Weights of a small GPT-style language model, trained from scratch on English Wikipedia.
Size: width 256, 2 heads of 128, vocabulary 2048, 11.6M parameters.
Architecture: LayerNorm before each block, tied embeddings, ALiBi.
Training: a variant of Adam for these matrices, 310M tokens, 4731 steps.
MLP neurons of a small language model. Each row is named by its layer, matrix (up: input weights) and neuron, and shows model dimensions 0-255. Each number is 128 + 24 x the weight over its row's rms, rounded and kept within 0 to 255. Numbers have three digits each.
Before each neuron's rows, "fires in" lists the words (lower case) most often at its 100 highest values on Wikipedia text that the model never trained on.

fires in: "a", "action"
L11.up939:102138123158119078130114149108110104149163120109098082083126111119107165131131113111073106092096076141145148146085119105105123134106136102150125106122099100148131125125145151089131083107107136129144176116147109135117165127139105150107119096121144158112103127125143106143142141123133137154150123120085123081117160106138084104113105128115099134163153140113172102158139134163127173131114151178138117128122138185119127156128103164057107144114114148109156135190162120142131133150114089120117149114151099122170133107111142137143163120168159121158100095147075118099130162122160132093133097121106121130123109127156121152120137131128149156125115113150152099184148141145134152117094157155176134116137131147117125139144141134127142163084138152113122169121148122069082136141176144

fires in: "football", "played", "as", "footballer", "worked"
L3.up444:114139123138105136100079127135146123097083113119148163152125169152087124168143150116189112127124115150163167178101122125139111159135148142138158065107067109107126148154156100170116142143155143089176090133097105153095118139126162118148101172090152122111102136141081112137148097149114089128098137153112118133150120111136097134122097120125116136138114143124138144122068117117077136101088127094106130106118109178138112120081132090175130143098138149111145152121140151130165122130142102134165155125125137146113118109126158125161137145123103118149134148120150125163156132176133149115122114149113159115132128110172110124115131140113128152152135103123110102093096131096150173131122137173122131078110147118123167159142139141158155127131164128131095168119116140076133103142074131

fires in: "of", "as", "chief", "secretary", "chairman", "fellow"
L6.up356:122135163115144127122087091115158123144177147161144103163103129136094132137159146134121101126134105136160119145114128140154084148111111088190138110098141132157076137145124119137118181129116063108152106118120067164135110125153130149138090124166172118111092140164143136117099109169118144116139103174126145122109171086137129119093062079132143151140148100118110130133165100186118115101101130095117130118146093141140104142126140123125103095111137137144130160137099099166121114141147164089118139149141090160130115134144163161127126104154103164135091116101141114153115143124160103150138151110124141123108138092133136191128135173124132085125161104142093124128129151122151130137111144079125174132124144150116113145131102102140139139092159160107137109119138151082096143120112123

fires in: "and", "teachers", "reached"
L10.up95:126140189127132099137123127117119122156126137166129126135118136101173133118105121099153124133111111122163152158162128091127126146142128141131110176142161132138090115151103141114145119126163182135122172126122074119087115139092109094135155148112125141092168132109156089125104095139103107136122088172132159119150136108137115140078130130149152148138121097129123100111139186111120140127106112148127127128137158145116145110149142133148111126120114133143149149157112128121086141166132113109127120121180116149075091114121122124119107113158099137168110138149094124145162113080108098152158114151109152119083118104147196127092154150119119173104102104055111148113138118132166128151130109127108150134144132127157153159135126132147133141121149128059152160154104206119092142070105118

fires in: "and", "subsequently", "daughter"
L7.up252:102169115171167119140100124115166136126128149133155130198115128117140135138154116115133079145098157170133090147178153103123145095106131163153099135102144112134065117133163155149146113145167114092146107143143124136115116141133138086125127138114112128066103152090158098111092096174146079100104137141098180096100106136138113136113129114147132148154110109119146108157177169144139174121102134159139107059148138111136153122118159117106129149135149173159138177158108127143097166139159166131116142129129112143115075117135135144116137113123134128111133101138124103118127109121132116140158137102128127131085138122143115131109094126116114129104132164126140107176171145109121134143121136110116136114129164120116132105123128080134164173101120142084131157153073119141085122100145167

fires in: "in", "information", "initial"
L7.up339:108129165162106130111151154107133120150117132120130152161174152092117129136115110146154083097109154121088112122098073129105121101109075131121144122152111122163137113112101139170117091123140150114116155170142120130128173135138129105169111100133129124132110178107131157147116123106158138103126068113123114155113148121128140119128135103097133164128116114127132103156133098126138152120097143125115129144091156135096163112142116146148116149103097108164188140137098107125168072127127132157124136089157153159117110138136076140074151157138120137099101158136055136142181131116112116147098105150138118143115145133119122134138136127137119126119135118111100151133125147114138120128143088096111133162134150132142152210153112163078147137142143170113150097126167158091049105104141132

fires in: "a", "one", "your", "each", "just", "justice"
L7.up423:102083103093118099131130101117127095098147118124114130135170117134178145130087159140156104108089102136110161123123102105154119128126185128124098144108137143106077123139145115138142090088154121128135153162132123123156173100172153135138081136101160127120128097144109125164147086153162150146143121125078115143119145103146110138119122126137106115161116138109161133126123136153140165119126177159130098117127121159055120136132114105115125193113110159109129185147145100144166150107141143129086124112144141118119133106131100161145132099109161119160105095171103147084165119160106151126105096185157145065122113111139168130118093127154136154131162117075123129131101143132155096125139109142160146127138130144119152142102093143126151141155138122100135133098129165100145153115169119

fires in: "the", "dg"
L3.up339:123110133181124080106126131118155086113164125145137094141103115123148153133154133082120114136064121139163169100113128123105076122147109143109149132034143141128116120126170156146122116133138130130099127153123152135124157158156122125159153108102091136144120088178100100131135128153158138190144134160099129156140156141127129126124103135110178141111160153143130139131133104130137125124065164148103113113081125101115166142148148147118151177066144095139103136128139123132129092096116100107106098102088131146131117168131144166128141095121132154096123132107134145118123130134165134138075111133153103071066085145147136131126106124183132159153113109140160132149115126126141130127136134149138176165088145157137140095131153131144099101124146113134121154128153117136110134118132138

fires in: "and", "in", "of"
L5.up850:157090141145141133143167107120131150170096116110134142142166131063140094144152123128155169144113135148113135163102093137136111117108153152115128113109132117156139113138186152142148111142105090095152125114143100156101139133118148083116138151151100101151086127141141106114130133131144088139049138165125161096140087128110096098045124096130143164115138167131151187146174103131113165103169102149124134114133145177165163100129137114132113148106126125133133125132129157093150093114123120148134160115138104148155140161124111095135157101172103112163150165107091140138140116146130100119126145160127117120087121144121127140139158125154115111100165107106125176112108124061104153143098131129134132117121115106113153129117149150149138077127121102152113125119119116126109158148145174

fires in: "had", "has", "have"
L7.up47:120109117175127134124112171124154099170110116131069140146129115130103090162107124115151157149112153135124107153133148105139149178132105134106112122094147132127119133163093153146165115137116154164103132159126067136146127100092164137152104134145114127118105171108131116101125126175110126104122110135071163163126128109087109133100133107124153158134158151107164147136082150152072147147109129111107126072120155136133156134139161136159113148118204114132130148121120105115134139138168101131128164138143118137127132137125108129128122188104097128121133142130102149121092095060141142133124132121106163079126109101143146134146153167099132146101106141139123110171129136106096178096103103118160155127093119107102064101148113091161119106097149121130135144129109154102101114128162138

fires in: "her", "his", "an", "herself", "this"
L3.up317:118167128152165117143143134115152137090177088144133125103121108158131143142165123118134104136094134102110131134127119132143134097138121180160112162143126120092125137094134090170154138093120121117154135125147153125146137135172140120129103124139144081092101130128117120144112103157099121168088136154125155107159085137137153109098111131095106145131085120112116147168141145129126148088119117149124131075127091166142156117083147146130107144096066121140115144169079096159156119149133135103142141110124145127179105129097091136174124095100093119140138153099079141107104137084150145091148104119133152098119118130127134144148187106128115090105168120119098138115089149113120146148107155126109105110151137155148176125110123110181082132102163162167126136084107152147128132132091156

fires in: "and", "its", "none", "they", "always", "considered"
L3.up81:136166104155171111179096120125092124118139159099125115144116121094125115125084098111142111142166100154099137138105073122180129147135127128135119159126136194114104090153128083102132159102177174119149127124127152118138157124178130113130092129119177120167115091145096100156114119130083085121125133117099099095118174143145099170109137138109187121122140168156124113183135145146161108193138119118123135104108111130059122147143150101128125166140162141167095133186142119128143131167092127190084116116125138117139101148114111131109136120147100109138110120104103109135120153075117125120148159138135108113127134139094134125123144105121117118101132115118100106117133122123136152126125175084145106100140140119150113134116121161141134123150130169123097096152131124152130110134139113

fires in: "this", "that", "each", "same", "july", "may"
L7.up571:149150101111129143136085112098142107099093154155110131134122146079148105134086133146134140160136144108151143103116094145107088110131121147113149148138147095115131142117110087147122101121117135078134141164132133123159119085151140127132092119123153139078119096170124132177127087128117152118119126122150129133098128109141098106148112124121094143132115132194116103192127116118151151120143162127113101084077115176138141154116135146139104100082107158084132150153147116144121137125156136101083129111138152117134130155143094136105136114135105140145109141103127194132159155109142119133152086157176146163200140079121134117123118148133107079133176136089122107166132118137146124148069169098156100162133172137152165101125137088131121156126153154134122153119111140152148146137127134

fires in: "until", "this", "during", "french", "early", "long"
L3.up326:126146074150090134081144148128090130125129101133109124134119151165137161123113130137154127159111164103142144171103104097143136098096132158124163079142119141086155102108112100147103142115133115115149134098124151132140136111178111140126104141133164110111115142124130074163130143121144140154091063132184136131142097124122136129142108148079118127104103129118137121193097140126108123153123123132096148106117108119180153140123133137157136137102116184127157127130092122143118155132159138112132103100122125126140104118141124140163148102181128126121140137121113164127180133128134161109123140145055137106160121149114120178134138137127132108060142106117171149113072094082132139158083184113160112133123124145098158104120130108145138103060130114120129148139146104153117110097159115

fires in: "at", "of", "since", "sq", "by"
L10.up220:158123137140133117110126154101067101140113096128137113140132101104199138096131115081186116106070093094078133106143134122145100149124122142137121126142140149139158139084122151092136128086123139172110153103161131134141116130130170128171155095139107091150137132123127095170117134134144121110095126126121149135121145162085139145100117083147110137125149156118143115157145140121130117143121201146101106122111118125130173109125159126128141116112091124103151108119165148129131085101166146170163115117123126121106141154151116153076174097124163167143154133124119144164120163116150100106105169113146121116140107105113205156156128145178079120102143117120158143098135116105135144158083149142137115104094137148121133144144136083123148134107137138136161116124107121087103142127124148

fires in: "s", "as", "its", "this"
L3.up393:148121100179128110135128120115098139106135132136125160138142140117151125084120117127128127144118141127089126156127144088147170099144126136132141138088142077165119096154127098097111108120138145111145142150171111123122177129207122093125103148079157077167106131171101105168144119099123091092101116091126161125132139083112116089129119162145099163082180146144142087120114159108151097103114169141101116092105128140178154112089147117091135168108097116140117113145140109135157127106109138127123128130169163133144130099160116126078120100164122155130098135128101163136119145111110125151119121180125092124096089127151147124144164153155129123110174142097131131129151134113088142153126165103117155133149156139158172108146140129158122139093112138127106110120170126117133129167140133

fires in: "for", "and", "with", "during", "of"
L10.up65:107110143135149102116149159109120107122125138159131117121120141141141179172123113120160133132102142102114088101121120124155110113137112153134161144124108145108115112099118125141135124095125162091138096117136134129160161135142210153118108142124135105102127140113133078126143127194146125142106096145133147104134126123135130098112109147096145121169103129103160107169110128166145147120121160153107143130113105134096137151077186130153142160089089140113140157097147116147127136120149081122127145103155095109137102161157109113129120116093155138152170131115128130100112124103151128088128128083150147160106119102140098123093093166148141136062173154154148131134149115112126174182126144111114140094105154127122069115144109096138128161088180169065149124129118131136078120111154129

fires in: "in"
L3.up999:122113160119137109131140108116108131088169112132098136124179155098098115113138115089153130108139130182120109137124135120130158068168145148132152141103141115147132107162155117109104097116107120154124114133154090182088165148106153141110119123131119077124130151159126137126142099086146118111121102161147088164098156137151110102127118088098124179098164092128147121160098140115122166160122149119117136132111162138143132138100105117157110121113114139124095123122129099147168133172136120137157141113158164174207081115148119140117144161170109139138117158129086107105142119125164139121115122115132100105066110148152125136144149143089154077100150122119096120152136128104109154138130137119111112136147105127131150148118124104135171137129122181096148092074180113112103143133132087

fires in: "in", "america"
L3.up310:133132174121123113112141145122129139132102174129133126129133116107144089130152168115138085145124141111158130164128144162128122125096147115111125110115131112106107098107113120124120163127098188109110155143142078135087149163128146144126095119117135132179099101142096140114155109119166083135112145129053130081105140081076100143124098146128087112125142167125153114110109101155118105136100125133105149145098141164149146150158121109152112146099113143067131127094154150139144139150132133136156109135107139115161124121167139101093124134166165157147093139130077180119116104125117135146122131160139124120080103151103137127122081122145141135151144074132150173107134105110139152112089092133179159124110119126105146115115159173149148133127159146103131066108158163114143152155142166

fires in: "at", "from", "based", "born", "the", "by"
L7.up966:155130098130147112121144109126113118117147150121101122113123164105154148137158133085152119160122097114098141106086133113147168109100124161152112142106140154133130078150135122187170108128155167113173127125135124132133138114146141152118082146170157137117160141118118095147120115132124139115057115124124125118087110069104120129108060080127100122136132096162190162146173139169107116118120206072107121150151117130159095174134174119128159129128098112113142118114104164138125104119126143139113101140128147128107087144134124146083163049157107123104099125101130132178145162164168094115140129166132119118149097129112133141110114123136181108127111127111148127138137124097138095109101125135141113114147143146157122136117125114141126140135144146118143135113136118122120161122131082

fires in: "used", "released", "completed", "selected", "launched"
L10.up970:137129087124138127102151090113143109148131109134107121150164130113077136160136106139163080071118098106125126099099113119112124184152124126114172176107150114137089100128170139143130138108156162112177103095124126135181137125140172119126123138140138130147109143121158103122098119108128139134120125137146103116127104144066109141117180112122122155160140131151139098109124113133139094143107155159109117131131123148115107178110145135139111154114126154128187116136129111124170082117161107152158123105117094175107121132102124144134180143085141126142138167142129117092109112153118128133111158148134161145137150100116131142146162100114136149131140150131172127135120101067200092110146066163135142129122139125140095135172100099135170114144108174112111120119122186148160150105124139

fires in: "in", "following", "with", "that", "when", "what"
L6.up686:095124130141157070145157110106074134082143157143146147145120106127128159128110114116110105123109127145100169158159117126142151114116109150142140133158163113114158141148115127136096139130116085106135112138167093179157174139109133098146116132133143113165102099086129105162103112150155132118117087130088145130119187133180148097122147128100114131099137136153141104156147146136107152136125131131113102121122124138134151166142169140124138123130092144099115172155174113166128100098163134107116099124135155119154089107142128125073137166104159118130091128131119141145162088126122116117130110128102094108123135116122156141107152140183090167070115176128107120127131128109128142134160140102116103132108103112187171186157068136105161140146137183113118096129112147109104116133138111

fires in: "its", "of", "is", "was"
L7.up604:132130128120143106113118075101108111130089101157138122124183118070167159177126140140105132122125133131206151122105115071135173106123095113162133126107159147113109115141138122135122131115168119150119159151104099132121142133163126119133146129129144150141144109119161084135129122100140127162138136077116170137125165113098113096123121141167172121143120178135131108162127135135151113130119128111109120104090131135094144118141085141152117166092116154090135151168145118168127115077162090176104123103119144145161084111175135112135125090125105121122132114165135142131173084089152130136115100127155142101126171125119155148152117133186126165110129114133122134124133181117123137175143134163169129174088136120159112099136169128142135123111141127106116149090114121114121096090151150

fires in: "on", "both", "between", "for", "swing"
L5.up1001:096119125127106109061185135121124118113111135140117101114118155178161134134171118111170110101104100103142137129134155137080099103111127140164176151131140093091093112088079144151102101153079139114131119146124141167128148139142132130172102124148117135136093144108140125154147102129115130102114135128101139112150116148137137107117116105111102110123155152128136147141099126142161134127105141127113134136119143152096124120147146134118120114128111159117154211125100123105187142094129122105165067141140148124122112126143124135161086141085167152125112096083153151116132113162156127144125129174133144104123104128093167134142159111163134155113108130121148202112117166081104155112107132148170154149089109117110127124074109147124114178110100156113123093125131156114121160124145157

fires in: "it", "can", "we", "italian", "italy"
L3.up602:138130125145109100102115122108138106165150133156137182128097109141133134107136113099110134160152130101153075149097105128140109116126150115108134077151134097143102127141114135119146123069215157107078111124125118139131151138159139132150147137128157136117085093176165130168122119136146137140106111100117107130148156126102135132098115111140121145095118133117117134141128160090159097144148140149080114097111183105131126090122128137118112146159156166148161157137161162123113136167104106154106115103118157126136106138156125141144165127116139117144102129101094130108113180132089114141160148124114177118118095100123114118152102149116114144109130150084090142100142100132188120158135106141114124131101125124137126099132085124158117178113148148121105127099178095159145080131136207

fires in: "of", "supreme", "appointed", "as", "federal", "applied"
L6.up301:133126126140141117136093114122164085102133136152101132139147122146090144098144170139168077178106134141146110156131135101129105172114122148099123100104123104171125151128142082144116142164121143122072146140156094188152107129124143140132104125144175123162051111125124154144104096142141176151139092113089131124117156098140130133112101144138135122128157099162127106164084104151130130105159138128091114132107108169133122141126125131140135151155113157096131138131138138163138111087108148130081169150126122110145141129113130120117139111131132158129096144128108167119103145128157118088106152178116119132050155081168131155127108133165097156119148159128125141085125141104127130112140112089110122124114111125105122131105075132148120099150148110187105141118133168076104144169145130

fires in: "at", "round", "service", "operations", "station"
L5.up103:146140104139104130119102132128131166148135078149189162110071142092107156161120152126140105099098129141142109131102101107117093150127130142103167142107115135173100137129121134142087151125204098127120113120117150119114148103126177152131113157133159126121138088145074121133140127107109134120074153167133116129175116142137130144118122158130109159081129141123094127125134117132105184132158115118142108093122145165134158098176131117140119131081136137125128094119105192131111102112129109103138128121115135141160142154157140125160151124140121126130097109136072118137162128157148151139104116114146136181090099060119106119118073121106158108146164124135146160119151134128156161173114127135138078080125162128130156112111085103127127124111099150125151102137171132134095139119156118

fires in: "in", "on", "international"
L4.up919:149116113141129122112163133142110122075115160132159151087136137115113131138147205111111127133113107121091136108113157103130143114122160108124138110086119043145202161115116145107107132194127134109132172170113155159088110173140117132136131132095113138133112131121117094116123112151125149166080133108140144130099154115076117105107137121180103142117118120123154135105138099127129170166099120184155136164124105128143113132159102090194125145122129132131148138147117125148149091136138071154112137126120129121135123148122105178110116127098074109150087160085115094137121109098100167133067127128187111121091144148155131146124130096134123130128133086130121160108130132128138154123134146139127114098129141124111126139140139138126144152145143139109130082163146132140116146108157114

fires in: "in"
L5.up304:128147157150121143105155146140123119103104100149130125092142123109095112150147140142117085136139162101142133127117109137128107134103123120134137072109129111091122168157116098113139115130114173182143144111102133107099146103160141135151108134143112111125146106163108122087116113100134077146077114137134131118097150089094110095109124084123146141122123169130145102183124135126073115150126103098108130109136105178139117131111109106119118100098111137130157130163104152155127110164147136143117091133095164147117099174077119155144156119151125163134113157171142128154092131136146101128119147149159088135082122113132145168069132111133156109113110114108088116152150173124163132159123167109139154179154166152142133168134112141132100159132182139121108086137149140149082111165171114

fires in: "a", "awarded"
L7.up256:131121130116149083146129170112143162149089082136101125128102123109153135158107107148169108078104054126126116121101132086150133126100165111118153100139112147149125112109178150102116091155097093105121131102144124127137148103137166146151133141158125137128102162128149075120129092118154116139123085134150110105094165118142124107130116165116134136139151128118156116126164123109132137142090130183133098107111121138112070163128120094149107106141101141134100143144117092134134099122112120116110117128135127172146145122140135137112201116117123181128082097159115118099137138135124145166137115118134139075144154114175121143111157186113096153133131152133136140091150130151159187120098116118161182180106116136130119131129087180164150106122130156112111156095133122139125113143150143

fires in: "and"
L7.up53:123133176138132128126081101103082144096154162123147116164115125111107090139104142103128107135111108157087144149079120102143154133142149134114107122128130178178080106131116090160179168135194101109123129104165073103109137100143126104122134085153182118124151109169128084135134133150169123099141103138100096089126182112112115129113118082123128121118161128126159129154150151130168122136150175085113120090130137155093140134144162072161103134099132129144154145103140127125115124162134133136107130161113130124107117096071150138157140116153145171136105123140126130153101125109115165158135173155088126093111151126127141131129159109103147140130127125141110154156124108103141126122134166133146144091158144134133137127127121111114152159125116112122128144102150155099145060097115114

fires in: "between", "of", "all", "on", "about"
L3.up726:164124117161130128115130146115135139140125117123163136121123132191164100135168133099111111096123090154139119139142114071090142122138129178140128141116158131095151113184163198146122154103076098102117104151108144184143135135116154085150128155110109101119139121106125111102150108148081141143122117142144131110172085146139132150111155120134130184096133114129148165136094113078110195116136120119126143102091089145105111114140171100099118146076134118134178147134088126134122121096155086111151126104102119135146114130102132164131109108118143126126108138139125131096127126119136152132114127124123150127108108105099126130136151131116125131134147157148122189119112126128107148144108104104117098101129168102155103090091128141125150181064169138145153159136092111158120141088139154

fires in: "music", "football", "footballer", "college"
L3.up506:132143164135122100108106140111146167159078105140128118150172136162127137139144147101165133133133150122130105139080137158137128108110128105104172107118133110105123147142116134115108173139137138071139128147092141149153123123126126078149140112143150147139082139100113111136126115142109097171126134155098133109142073124141096163119134128114101140121114132156162166114117153130155092111105167131061071134121131123168100132091122118145119134122156120133117119162130131104184112066113135115158129142163095157131143151133113104138135107142106126104157115130129169088184104120157132124118131163082158118113118115125133124157113142142131127124112075111181177145133111068160110157138129154174115095122129129181126136156132121178137165108138120132134178117138127139157110075082114

fires in: "the", "this", "avenue"
L3.up187:132110130138148110115140122086125126085110112120110096140125130159113135153148107160115146112129146092133119117125134115117074068153126145104161090096150115111119139153136131127177153115141132105119108133150143186166131141169124085116138114137149102118084143101115119160118152138120115152122116135143135130136136085162156112075101113082120157116124111094136086126092102167084172146137110134119125068126077151159159151116125150117088125125107124109126177151095130158129102108105150096183106128144116149166139122110099146153146143128128157152130148084082166108166126119118155116134076138136128121152137111126111161118150162126122137096158116089106115108093145089149142169119191155147102140160155094124150115135137143125189177116119139149115143101126110105113143146127139

fires in: "s", "in", "another", "the", "as"
L3.up952:123123112183164116124123119128115135162136139105124141127140146152138158112135132126139100161134162128131141134122103129154144085116141106086150134099135089116158104140116098161143139114109126111174138116171097140167155156174133150114096108112156103160089131145132096122135084124117117141064119091133118129107142103100122121073105121147173143066128111117128113129111117142169149150162139120131129126128158126150116146125145108092118153120105116121148115186085109107149101150093119141148103102193109127136132103124097148104123126104097119194104149098082121147132159101115133118153096139132104119104150114121170145126131140133111086061192095128109137135129165102114145125115166115113130119137171117122140128116133087128186201124114173155112117152126107138124121143136135

fires in: "in", "by", "on", "joint"
L5.up57:157169102150118114110145122128169112121151163126098128179116161142154143108169151121097117174137141158156112142141142118121102074115142151177139106078076124165149118142126101158118140176090122132130139136148112172101127126119084105131090136129131127130109139101124123097100085129128131128132101156143142123130142111089105092115143144174121155102094117118138126156118110096151106081157126115122116117137081150163149104110116101143138142119132179073122146180070136157140128113165142106120135136126097131186085094133119150127126103128122144118115104145130143092121141184140132099079108176154133133133140078109127127127142140162119088123121135115151112123152151115120163124157111107139126127167115155147154084126096120139111170160118125126112096137136150141093103066123136

fires in: "at"
L7.up959:138135119157181133109114091128120112120103097138155158136073128136102149143096127118111137167062146124127131136156151101138121126134123106144156108102171108141101117163175183118098152097186145131104105125107155151138144128160126116161136141089138125144082168099129093103131107149101131115081119163142116157129086117127113094102102084142097139105159115147122134129186131156097159120092136133145133146116137147157144124139144109125132124132157139181105130100151135149156108141154119130181116124139183122158102084122086157162119119140142135119144124124142140115179139132142105124074100123129128126103098134139081201101106153133151063128137161100112132134140138117138101143128132121100096128123148103114153093105125113110132125133137138107118179100119116142137103114176121

fires in: "it", "can", "5", "may"
L10.up800:104145127121114101136129139122151120128148113166114150113094123160142133115101114086100124150129126111164112119092110115141109082144181108130142126133111103162111149130098136155102147085129131136123140128127089130122130095119140108153135139111145146126095090177142124107133144126144154151104118145149127133168163143136128145106116134175089168131122108115136132123139150072134167106165134166125110091120175179135173130135152131170124157088150155106124102145152150140127146141176085123071162121131158128113106112147109136090162089158143135126082165165099162116126107118132151114105091125137147179134141094118125144147118107156101121089113104138104157125141099100166130109135103120130105158123149161145124096095100100093134114181157157144086134124122096125167127157095204

fires in: "was", "a", "were", "more", "created"
L11.up150:139143094128181106109110147136125124121142186176144075121150132085133110128144119134160112116121046154169161167113134132131114094130122121133166143152080115122127143124172132176110148080115127142142128143133129132089140110121134160128121157133096145155079112117112142112133132163133156121097109121109129100117178151095124093121132148132164152144134126127117115107138128114094131119158103144106145040108121170140108138124153123148117170139147149152160146145124160149107097143127112157113115104121115145159123098172134120130145130143166141124122109139129120110151117139121146129102116093079158067143123120168143153143105156130127150137094134133157091151147141102187099114136148121114100123109118085113082158136083139157119096084119123124101106152125114179126133089155129

fires in: "one", "young", "former", "each"
L4.up436:091131121158115131122155107124152101132135114124109101163128142166139143133104146128162104107137110116136185125155106169157162135095154121159133123106095111081097114176130109136128121120112175102160094140123090110179113105121147123127094103117132140140132147134123122141098103176137168152137126117134185097114121104141085126146113126127112151126113181165135108115121154120132082116103179139115113108130134125109072116095105081136131139113104093097151137134095175198077114120114135150162087121161152138101115096146107142125133150131119112096109121156144121153162134126133129162110169153152150107128122083106162154099127151162122138145133114131146135182081175111153138130142151101136131121094098162140148129122144095173125154153129133112103141134159104127109111076120116

fires in: "lake", "the", "length", "less", "live"
L4.up923:156117138098175074112096092104163105108140174132135112142130129125117147105115138109185126139084111132156119117113103114149116107133140137180125173090108131136150133081187152152126114104152122140123133132137151146156151122165133098138133124174130138102128118157163099153113104132151139127152147145117115152090149099077142107119120117081114123120118167149137165143142127149124117103127102122106130096112109171114119168143159153151088122104089111104096142096125117157161067128102131126132085110120103140144098143146134154128108113122170122140120110159134162073129127138162155109123088128079123128122124101096122157160100108155163112129124102143114120111119172098146102153124125157178115134105163153135128124151138139129109140137184158141093160150091180101102082124111136

fires in: "s", "as", "asian"
L3.up760:174130106153107127153101112123113136112089128101165154157126146149146130133158123098150071123128135166089124133156131127180121103116156129153129096126161103155127122151136139140110127086118112132155137121113106154122166115177170134107089126087106116151062098125131125148122135139106101138119159100128084104107133115094100076129110137118161149081140119118157121100104107130118123156149142124100118146122148102131136160151138104080103144102123080124117173169113130082148096120113147098152141148151113147138158072135093135107143122130155152169080138096115146131111147145117099147140088161171089129100112153127150109140093124143067135097119119123144153130130129132120170124114179110127156130120134108121122141104162134131187150113107132124073138125149140107129142184132168

fires in: "the", "company", "edwards"
L4.up526:154144108127148111090114129098153129120136134127112127121132135174161192133173110136117108126129175069123146148109138133113129114101109123131151136087144149108110130136114172111115125117122088115115119147134150140153158084121129083169093114147103125108127104099123115118076132138107150122123137120115171116172138093152126140118119119141155163171114180133118159172134118146128146126127102139089092133121138155093134126145151100168149116128132112169111170173131138153126118087121052149128115124162109125168114140140161150103113115121059161135142171110091152128127132127119147148120117117124124130133136062150136126117112142139102132089148129095148085139143157059146147121107134121140079143145145103144086146124159141156162146150128139122118131087132097116107140113201138

fires in: "to", "still", "newly", "vice", "and"
L7.up720:126114105163150095134140148099171114100145103116132124117067130087126171104116102095125131190112143149156103134138118132142134149139113143143133149143128099136146135119109150095138167097154106093164142139143098113126123125114125139141098106174109098061147104087127129146114097138156114143106145094110156163164068141176125139123115095156129197159108121145151150134142125144148168084100141137101118084141146142092182128092162103135136173125149102155125137125168117128122154134117191087092142135115151111152142120174125133091149093115139147113121127152114148131145141102143150133144119139125155107112170116101130134112129076097118125141110136088126118173135139086132090144136125130136143153113155102104120131132091105135135112133110174141154130127153142144071115117098110

fires in: "was", "been", "became", "had"
L6.up597:116142148146106126119070150109130130141186101167123141124115160158127140108109153109158137099113092175157176168175116128140119141080139168137137140110132150140127116148119117138126147157100175122163104127125146118152120135125110167100098159159136138126112122133122151128130151119131121087109136116067142105098164117097114126110126113183146129151175129149139043156125122165072124136115142110133117100145161146169132107133151123131100121116145131109179122140138138124133098114123102114084148156113065115139115088149144120140119116144101130121163130115137156134090120149174172088112121130153133097140111111122132110125097156140111130132118107094129113158130133100164166134159095111171148140092127070123126139110140086164141093126149121129138135135130105095082159092102146

fires in: "of", "at", "the", "opposite", "attendance"
L6.up1000:114127109142129127158156132124097126142137112127145138179171128126141163109113144085119140137133142123124118097141109113143130138154099127113129093100156181110184161135109122145119125153139134114099124136178124141154137097142132124147094117120106150118120164151132066155087144136121138150117106130106100088114136079155146099123112133184133148111166120132154139169100123118108176135165153095121124137073110153103119117154138117159119109089109101128156107147134137121133073132115156133103146110125116109125161125108104117114117122106172179124111179125100118167167096104147082076091175168176136095178127115114134172115160129159089061150131143119141147167145141103138075117087150117131116121112134138138131143111118108104099125112181149133140120141133149122118141111122150

fires in: "the", "of"
L5.up229:126140119110107111117107118118174132126125128174143128147074117145157151138124128132123116133099146168168101107090155134126102139111109144143139121142160156142107123113153123139137136134137118130111122116145134164164144118162134104117126096094075113110138106162175090135128122116127124156131099093131138133094159125117099109077094127111118124121126151114150143168133109130142128142101160152148130131105121148100141177177142154137107127112122137115132166113108123124095068120146122120128130113097141121141146132126133091157152064131160122138153131113080140149105145128140102091111116150147115116111095116178158139139076124182132094067143115140096104163136178089119140148088174174192133152108124126152133121178119104136104172087173096160152119115134148092093089115159142